MLP neurons of a small language model. Each row is named by its layer, matrix (down: output weights) and neuron, and shows model dimensions 384-639. Each number is 500 + 50 x the weight over its row's rms, rounded and kept within 0 to 999. Numbers have three digits each.
Before each neuron's rows, "fires before" lists the tokens most often just after its 100 highest values on Wikipedia text that the model never trained on.

fires before: " ", " Swing", "0", " |"
L2.down1075:444379497437457603402517411464536563426456415464485512621471550466447540495408461488548518469463550548525512543466507538474453462395384527497477448464468426423544458565464476442506526560515509468498542546556513516463531559480420461450481478420534514520486430524547503505450488399406568471442510479490413546499529509576551500520454577472543473575486536486539532550414391535590431490530480572479471461582564420488436573556443502440479557504540473525509492479506474488529516550417455498578536484494538535500527471483432526490563448464556489534588529572530450541465481465506533444482460421536485544553471418490450596482461508626450550441496515391493501614539496506453520428481451477543504570529567541462563589499499528532474512481505513457464469545495504508541347530466622

fires before: " ", "\n"
L2.down1005:519596590534480512485545497535487510471513460506583570465491531476501471537572464497518460413459514412518491485400561524383477504446445453494489524544499509516540491485460534525444553588396527432504497506417520534427574421466560435514445521498358566488514505593510417498514487525532616528504576487615579580500529494559562503501459412531523540597423494488556456471376436506450471521462537466520576454539561532601520432509484484457495540435536528514547578549377475541416523473508557489547441583500540544405561443503484468486427490447501504540454502465548562524595500546456596486528484522510506571407419460499567450464468572544548485541500567508481478493522518421485480529522521489443530524391475515394541463515534501516531498484574509491542511501405472395405474468475457

fires before: " |", "2", "0", " pm"
L2.down1762:464493477498539590460510520460525509473514440481519500481429541527583398461555378434524454486439430556506497558429482467579451476428505506467557536504501508369436522496469552498552421540548494523510518437560467511504517500508473461475442474432540479555507527425430449577539454443444505485467469550381456520451582463503456538533491458524500478533450504438541457425467568471480458422416415493598480623552488564468537449446547524519497472592482545445572576494470536554467480550476589523506467481395409456443620505499503505500571514536557548488575517489431523513489530457459447500521471482447580597515526535536479543461520569479433467544543553433466516628531451484529472518443500560612552477474494494477525556506498553459524553491545520521542468530493512452462427478556567

fires before: " ", ";", "0"
L2.down1737:567569471454445462499522541491508494495440481480590495492517483524524578513481548512589524498470588422482552447445450504549432582517521559498554432468444457501474443542457538454435455402431639442464545495402424458484471422512561434445411431487545496478551362487476544508400484461439585519514407482510439470524468439470549450533455529579497489604567464567484542500444394580508480490442458534535493522486509554487471556440502490484641512607450529481602417496524513508496531387516469508444439479493604494540681419520468542495521449385501523481440405463450515391477472428501538588460514487517472512503524581531547596458568554451464550491423520485437524480447492486417458466503555415468496498508518591599454435507528501576495478392475498591516555634588488543512454489482475

fires before: " |", "0", "3", "7", "1", "4"
L2.down1110:466452506493371456412379518468453499536486494508479600563505481494489579432479408509464568451518413434508514469446554547455598405430501560531570533471493517485461500558622505528468401545400497515497460507592533451527571497501432398486485534538592466521463483504508470504489509614507576550535474506452529568471395509527528506412468485422555437448494598407493489545572564569441520606476370384577492543440512462445487483603453464473538494461508587493420529468525470504491523399484534485539502523574428517489536485583386472505455447551508476509534366546500550513543545449547524576470578587588482443441486531457522530541567481411523531427526521497491559482466527494483567590467508491542521510515551403519512623436490502497484479607511448517483570462438457488460491558512537

fires before: " |", ";", " ", "0"
L2.down420:456431462440484466508367536447512489544452499511505636507541458509509525483472558536435477474499502595477548433366531483655585525446546497412545493459515516539437586557502427559476521552529562533475527523533471602424526421541484559434490494509508542495513450436550577585420565492504606479474447500490484537554497551421635528505421518505515531486586514514496494547539522571472511511570442581458509584556453493494479563417493441443513472568380530409516484425516435492546456507498516448526554568435525541538526452478466557487474537456441463559514385463561482478443515435538552614541574603548559449361565548516494561500476457414450462497490476506572461463486618451460471578509545486498624503528565446542529527498501459550443497458529493475466576512530384458489439454457479

fires before: ";", "0", " |", "1", " "
L2.down341:573500526480468529549500546459481537413425497603526523458445499479486472506546567478613531521490510599512576524480428533525419508526555555485499417505453412488439513550436469486528458503547665486427586509533421525481435407475593470401502358474606494470551395582571453569522456477479463487482411493478463594491538439531538434541412647474559463480413480577463564516490552539534550483398525588554507449459439551524468465496467485540437491532416459506515401488558582477494449546528456442421468500478456521517515446539421536539481438408538480454486409507479421518499479538523489586502474530382515464461427602539574481417475433385475546495491491485410469535465577453462455463546560435468467559520616497582519490387522518607421530515429429525484556496524490563573464410447482

fires before: " ", "\n", " |", ";", " +"
L2.down76:524587594541474520524562558567488502469529502566442484520551588536501517402444481483524433472456520495511553403423599455480550499459547578400472449482566552460482443563487493535515507428381604464546530479480518413495520481436546478471480463533563509560537508510553450472469570465467475537439472521478463547543471475590508470527486504505516494531426546550462482501376517486506422440514527603491607551472508540507494469454453567478472584486393466513500474572397496584460414479545457465599422534394533489451466495539402524499468415466629550604460544482495374486576532413483533484549458407471423559393493561487469505532529590404524534462535427494547491519562531444479474459566472472448509536463547479452562484490533526570488539471461492524562496485451496491487495454534486

fires before: " ", "\n", "1", " |", "9"
L2.down1846:494475495464578505541479561472589490430466537467465502501484455432499535554485481511552473518546520451460449449493589491423420488342541566499590397448520464465452434489343498419499632476471494515480516557507582491531523521464525536483489528471487662541534482539502598472568502405419542510452524541425546517521454510501527439511534474425520582480443543490433534511472472488527484537552459465492490446516510434487448515448497363431488491544505517490514577573542528545529517507515492457603480409425486475517424587440594446492538477524532546508533518575438532431497480484530523561554436407497505526494484490578490557514528462490462554522392440572525405487523507543516542541483582458550534593552678491534535581503459490369425535574486469486547470522496498508519585517505436

fires before: " ", "\n", "0", "1"
L2.down203:502515528423464456491518572626461482595587373572455554557420494451470501504484590554528524477506622602476543463542465443497456551529517475480495498391538534466468598432557445435550488461459570423470453533515400502419565386499482508459477507450555453467500468451534533431557462511482521555450384545519561458552587414494509438559509532483554471574497511488432455524491518578539423543501491539545531523557422509540485516527507538493538501511388455477593512503461599516646501525464483478510573449479374491464547540462529445458528464358544532448507474489492389527499430450497631580500464542470507495404688516590510502428597461434459463524501557482468464505468475536495523500487545491464490515454542418496521417449515510458466601432464490464492520540457553468511457424499529